MLP neurons of a small language model. Each row is named by its layer, matrix (down: output weights) and neuron, and shows model dimensions 160-319. Each number is 128 + 32 x the weight over its row's rms, rounded and kept within 0 to 255. Numbers have three digits each.
A block is one neuron, or neurons of one layer that tend to fire together. Before each block is what it responds to, as a language model described it from the Wikipedia text at the highest values.

Mostly the article "an" before a vowel-initial noun or adjective in running prose, such as an affair, an exception, an office.
L8.down90:100120080162073120131131138114071116147113158116139092119156147142098156140132159114096114123201135117089131146111142126130157109070121108135165087122134165141075171147194167095171143146151129127136188166112147156157103145160115088179147130148052149117175143168143168142142092094130135109130130118107208101166108121143142143208118125075099128138160162193185098125124097183102157105128125085043131198107099170103134060093092153157117152136087074142142117114106091121062096048114080
L8.down168:138091127098087169138105121106167103170130065073162094143112193109184137142143020172098140102124095179119135120126174128111146092151136174130119140156084110102158101125075080088182158149126167192154140128175160169139117098133191126175112119166126089142142165140106186122052090124131122074138144158095146114131142137146104134114118166164086057165135093106143093120164136174122107156140097078141086114159109117172146131184072102085103148086156095141133130122125122093077145146120172
L8.down422:153120119138142116135135156114107111130085152123117146142116049138151174181122110147138135140134158079072091155129121136060107114041167105144150149082143142077117183137095067196124112114185131131131130166145152179109175130075145143104107131224149098096106103128105128124107140111111155141098106173154084122123108166096139121081159148105143123120139155145203083143110072130112121117141153074181105182202114130185109195165142116103163095151119124106110099113108116122119130094142140
L8.down652:120129087101025148139089133156152143142150115133148094155081132116101124143123201095104146120154149164080114206127141162119113152129069113111156125142171142097144136164128205126094103179089142182119148118168095146151162106125131109104116047086118136148115135056138154206126140156163137114187172130113131122125113101124117126171164115119145092203151153129165100096109146138116113143104154114123139149167146106117103086166112133133148139117137147157100120121089140166137098132107120
L8.down833:122148107111048137131125145136092170104147142136158106089066116177137188139179115160164139126139151163149148157120077173130172144157093100081163120111131105129146095152131155135141104095120100090161135121152113179141162128131198142153112087179131136084141087128206137185161175139127201105125096123142072125116107217128148143154135195145075198111096129144162185157095085131101117096161101141121133154109152105105127071138159149131089135086146147156142169191121151178138156077083094
L8.down839:116109107128118107079154090123172134193159129170132095144160129064086112171127141146152154156129123109140149113102124108131098097095138135132102130098127128124167118084120160158079122139145146092152158079110085118130112159170093125073157110068182148112117192094099158089132120084127128077142116100148090147056153112136074141133103145180121105207159125143142127139117095189115139154073114163103095198112153133155157142119109115145147134194047159151111119149115168117112087139147075
L8.down897:113135111121123147089125119162096078192149083109125147164141179109154082073138160168115084163112144126154147154128139140195135131122192162140144115136135149115144134170162146086090160160148123147114138154126118170108166193137110108071143127029156088096084174121169165102128178099115144139126117115100121121144110048124119204127090079137147072154157156208172131158114112105151139082145099117125112116108132114182133137102099166161078210143174155160113133157107112132153139123084126
L8.down1143:176139104154118129100091055113139151088167089133137143115086110082132122105123198109119105134072165188127090113104117130148135145111054181123126100097140122159150158096147088176133154186094102115077137097084116153144148174201069122140130107103135136130112118139122125098094107113164145100103047127154145169134089145118148100101109139171110124197095148168160178131104138091126162096178120120109118158117102092122158124154176128106135147160173156158144084140114149207075166141099089

Auxiliary or linking verbs just before a participle or predicate, mostly passive "being", "been", "was" (as in "after being kicked", "has been used"), plus "became".
L6.down756:158158114106135182148087157110149159122135061114143136143109124126136085108130112111120129091051175138184145180116126101123096159197117113135207114132126143164128113155112097127098150167134167161111088079115096118104127092148103124121100113113108173198120088149161128127162161122120137122084144092135201125112155128079136128098085127118072140069093107178135107133116083074096140118163147120089179120136117109184143117112136171171128093173148151097195067132093129154076146120137124
L6.down1078:175109137111078113106139108176143098141120104110160172150142115147110130079146176079175076076088086165083103150133168156096133114112091117123108134153141136151124149111107173123133131057034100114142133131120120136117120093127110108131176141166157118150084167144198111149170157123079175149099161171136121062089141186146132105142123134157146115173122120139119101112140147120161133155133122180123223125132149079138120169162190167199195142136222152124146079118119121129163164119136172

Forms of be (was, is, been, being) and words filling the slot just before a predicate, like not, as, principally, relatively.
L8.down42:141118080146080130100147085129174166156067100173122180061132117145155138091174125171152105161104128111144079135143089134104137092133160113189123161135187167096112098129100123125073112169133118079094139164192167134157146130111137133136117133093132121123137185098121098171178063149144218114132096103108137117143093101096134111119039125160151210143173156153063120197119080128159138099087130114173187152153129060102201164143150147116115174079066121095159086129114167150164113080115119
L8.down265:180122118142147112143119087181168104108187084101140129162176135112170100087099164112143102131166150134152115086113098127113083110166165176167121173146145106249105168130139102127145126140092109113083093145109141109126088193080076120081139080168108162170116172124167093139176176135117100139149163148117127155094126161160115130145104109141186094092145169114176132151109051092185168112114085128120177163132146128155196111174191177101100162098098100071101139132094161111175113178083069
L8.down313:169102141115137109115134092114157111101094111152136127136143092128138090079110063160128131083090123112136078143133137076161165139115164141162150096134126099130147144189129106100032113154138147178170110136133075162060139153126126137154153078152172067137130097116111108136145123143116098149171170109151104166118059111078118184080143088129090110104094107115106086137108136213153154148134129172091098119113126148147130107200138106138099194113139141152156087093145115124159126107155114
L8.down430:157139107162150099136080130115159099145133160153189120137173172129138141158176156127167091070129145136133122108128102047172145169166129164094141167147140101149195129092175150068151125129152128149097099145125059136170080091167148127086076069161156107149077115126132133074117117113118142166113063131099137157140114141062124064141048148114112137117127162111158157154116151085121128150136090109118155128127131111146146125076130139140114170162158117151145081130134169175094069100179098
L8.down478:135073132165122123066138175093124174149135187128131181109084077112120101062100112122151072095087093151122147120155114112146168115191096120135096138111068160125167068130103138108111083141118146152188083183149132101148141230064113120138121065145211134151150136119079106079124127128108121058105144161065129134172128099109115159153125130119159146126141091077066135162100130107163122084074131113175104169138167112172098172180118098124158140145148144121099123134075091074147115117089101
L8.down537:131153120101127129133114122133129138151113133134092171190134171138141164129103090152184122097132121059117104087130107156134143170128099088167127112108157045133091122121161122142168093149076105090139139140149096047166070116182095122090138143129088144129091111157110133111150134187098157142161110161117075199104055131153131153099148067151163125123140135096149082148118144092166169099130066151136129078115181093154104112141099124132083120162156141203139114209103153123147162080127173
L8.down832:114176118109113147074102150144105170075122116140136101164082123149102152083157146170146192082074142106121094142143201097169149151121131097176098192181171151123120076130191173106090162146134167160145136088164137140105100107134154123117142095100193142101133118144105126112176097123109144135115119125142184131172161125125112141144128089089112119163119128148140066099111181183115165125136174100203165104096191171198104096139118117140131072146170119196082082134137139136144089195088141
L8.down1038:145082143149126137094140071176162135153148121184132169180197084165131124080129157165100078061118125102126142143123111139080083117145141139176133146154100185162175125166111142162123120142113117102118135122074054107134158129087093142126158098219142161149121145111191156148102174089151131158134174172080136057107109182157141128194072134135202126104162116145140118109177145091123131118148134126135154177105082074119127126100109135150155090145149124146106110151127143111141088165048171

Forms of "be" and time adverbs (later, eventually, subsequently) right before a past participle in passive narratives, as in "was later denied", "were added".
L10.down1002:110083110132134091141056142154091113068155154141106149128085101135131129081107109156081169109118164083104139092106115122127090101159080121132114164172137134143100098154158136107124114153144143135095095103079066154123090174156153150101178113084109143119105096160149173156147114173162123112160140129182145108111149142140110103082126157133143117134131057118088143173149144129134207173141109173103073140130136160175108179123170211125112177172155183144132125134158155136166115073177127
L10.down1152:172118095089091111180118162129120147110113054122104102125164167087085149147172106068138176123112134173128136117109178158179183161144129160108144179104123133138136108103101083116191124097140090085102090166124090107116092149157130071207109196094129139176129140090137155146127106164116139167060126099119092206122145138103145166142127124183157098104120094097107094139154153046124117121103122183105128165119052162112116161108139105176156163140202121053102151143168111086100087096095173
L10.down1208:130072132079106148118108078141188131076142068153130143112169120099045145061163074147050141124086076146142116098107146097125135102146177104141114151122114090131119096149122188148119172150125159164080111130178159122113142166137145136105114100124165177119154128105134132138156117087105137087148208134072166138178117135068112113157160139144223141157140068100158117175158137125130106092146155158120118086121126196173082127091155165168063154149160168089124139161153153151190140105139164
L10.down1220:103158153151097076147125091113134127130131203160104127169194171182077103089132155169106169143129131167129067157129156115136068151099164138097116170150117133111182147160152121110150156120114138108207076127116095147132135095121117148120161130136111059156095124112146170110174132054163104078119103075177144159156102131172171105151096095142195099150099131161178128150121109129102119177111081175076116135107115128138151162063195085077082075143115107136147094115116127144138107144129122

Mostly the article "an" before a vowel-initial noun phrase, e.g. an eagle, an original, an English coach, plus scattered word-piece fragments.
L6.down472:135059172139164166105132111116124164108134135119115136198079135152156157131152216138134103087092100096104115135128144145149133164122133124139119118115133143043089091166097185128168124174101089130197137147189183175089202155082136092087174110082088152117100199182121164178161089112124121172109086131153090108149102084119098123118085129142134045169097144179163145163113089065137109126115131111071136122126136092123156120140117180190164111146148108134146194136139224131186155118063144
L6.down498:129125154103058077115131032158163090172083127099189139183143151141134106109105160197082156172126155144142119125144112162110148124115114113134133119105159159153133099203135146106136182132098089090079143064105188198137093113093116088121128157146095137147131145149161107195133108075106167111175072168088115103183117122158162081104165139118119103158131141195113092147141126174127178076138137111078085142140160142148116189151101131108117128150177102161147116118094167120108111115169139

Mostly the article an or An inside running prose, before a vowel-initial word (an added bay, an axe, an elite unit), plus rare stray word fragments.
L10.down744:106072177134049147156124179133112170152120146128129148192149100171149129124161162139154128104134138104068177194100070184135091131069147108121144083167161141105137150161138187168119150154181073173155125151179126151166159129154146200091165131096133102097168158102108128201123147113116139152166087106151154117151156126150151076154132109081145130181089134171119181167110181144101101142109101078115130083128149084157086098098086092137105187155134100179153125154117174168106097136090130
L10.down937:109078163114140089163170072156147107103162130139176138118124143067186114117098192153180120112101102125150110125119131159092140119129122138146179158099162151110146132173137184169118123158089143068045162149127121159094177124105081131103129088129102091136120146117160103156088149124083161124180081162089176138149086106128088030109071075145137115142096165163086125157165116132155160118180089093041137129122167192160086134181097220113103147100134142172111129117161210122098108129144170
L10.down1042:101075048121100162125087115137142135101128134173128107132077133103091160104143154116105199163154166146093124174167107086179154141123099138150122136139128209162147095106104151080123159107163124114147118140055105177177160079166161050062116105152142095144137128115157169149137132149132131134144135146182105119123119138119127131104150185161114090129114198113163116191117150097114115092122111089085149188123178135178150164193150201134138109125056145157100117099106137106167131138174108
L10.down1165:162123147123067118142155085099112146109100126149177105108097138099113140155170168038117105130194146152132135137167158146132169157140143173079121107163151094094127091122155122101112168158133082139082206149102189187090161072083091099118138140153058130164119150133144141071110157175079141122154031129196068182094071126118183125185125079127134124114182155140144121091092107143139110138091079106131140157105155152156108108174145135143100170137140192142150105107092137144197092136174142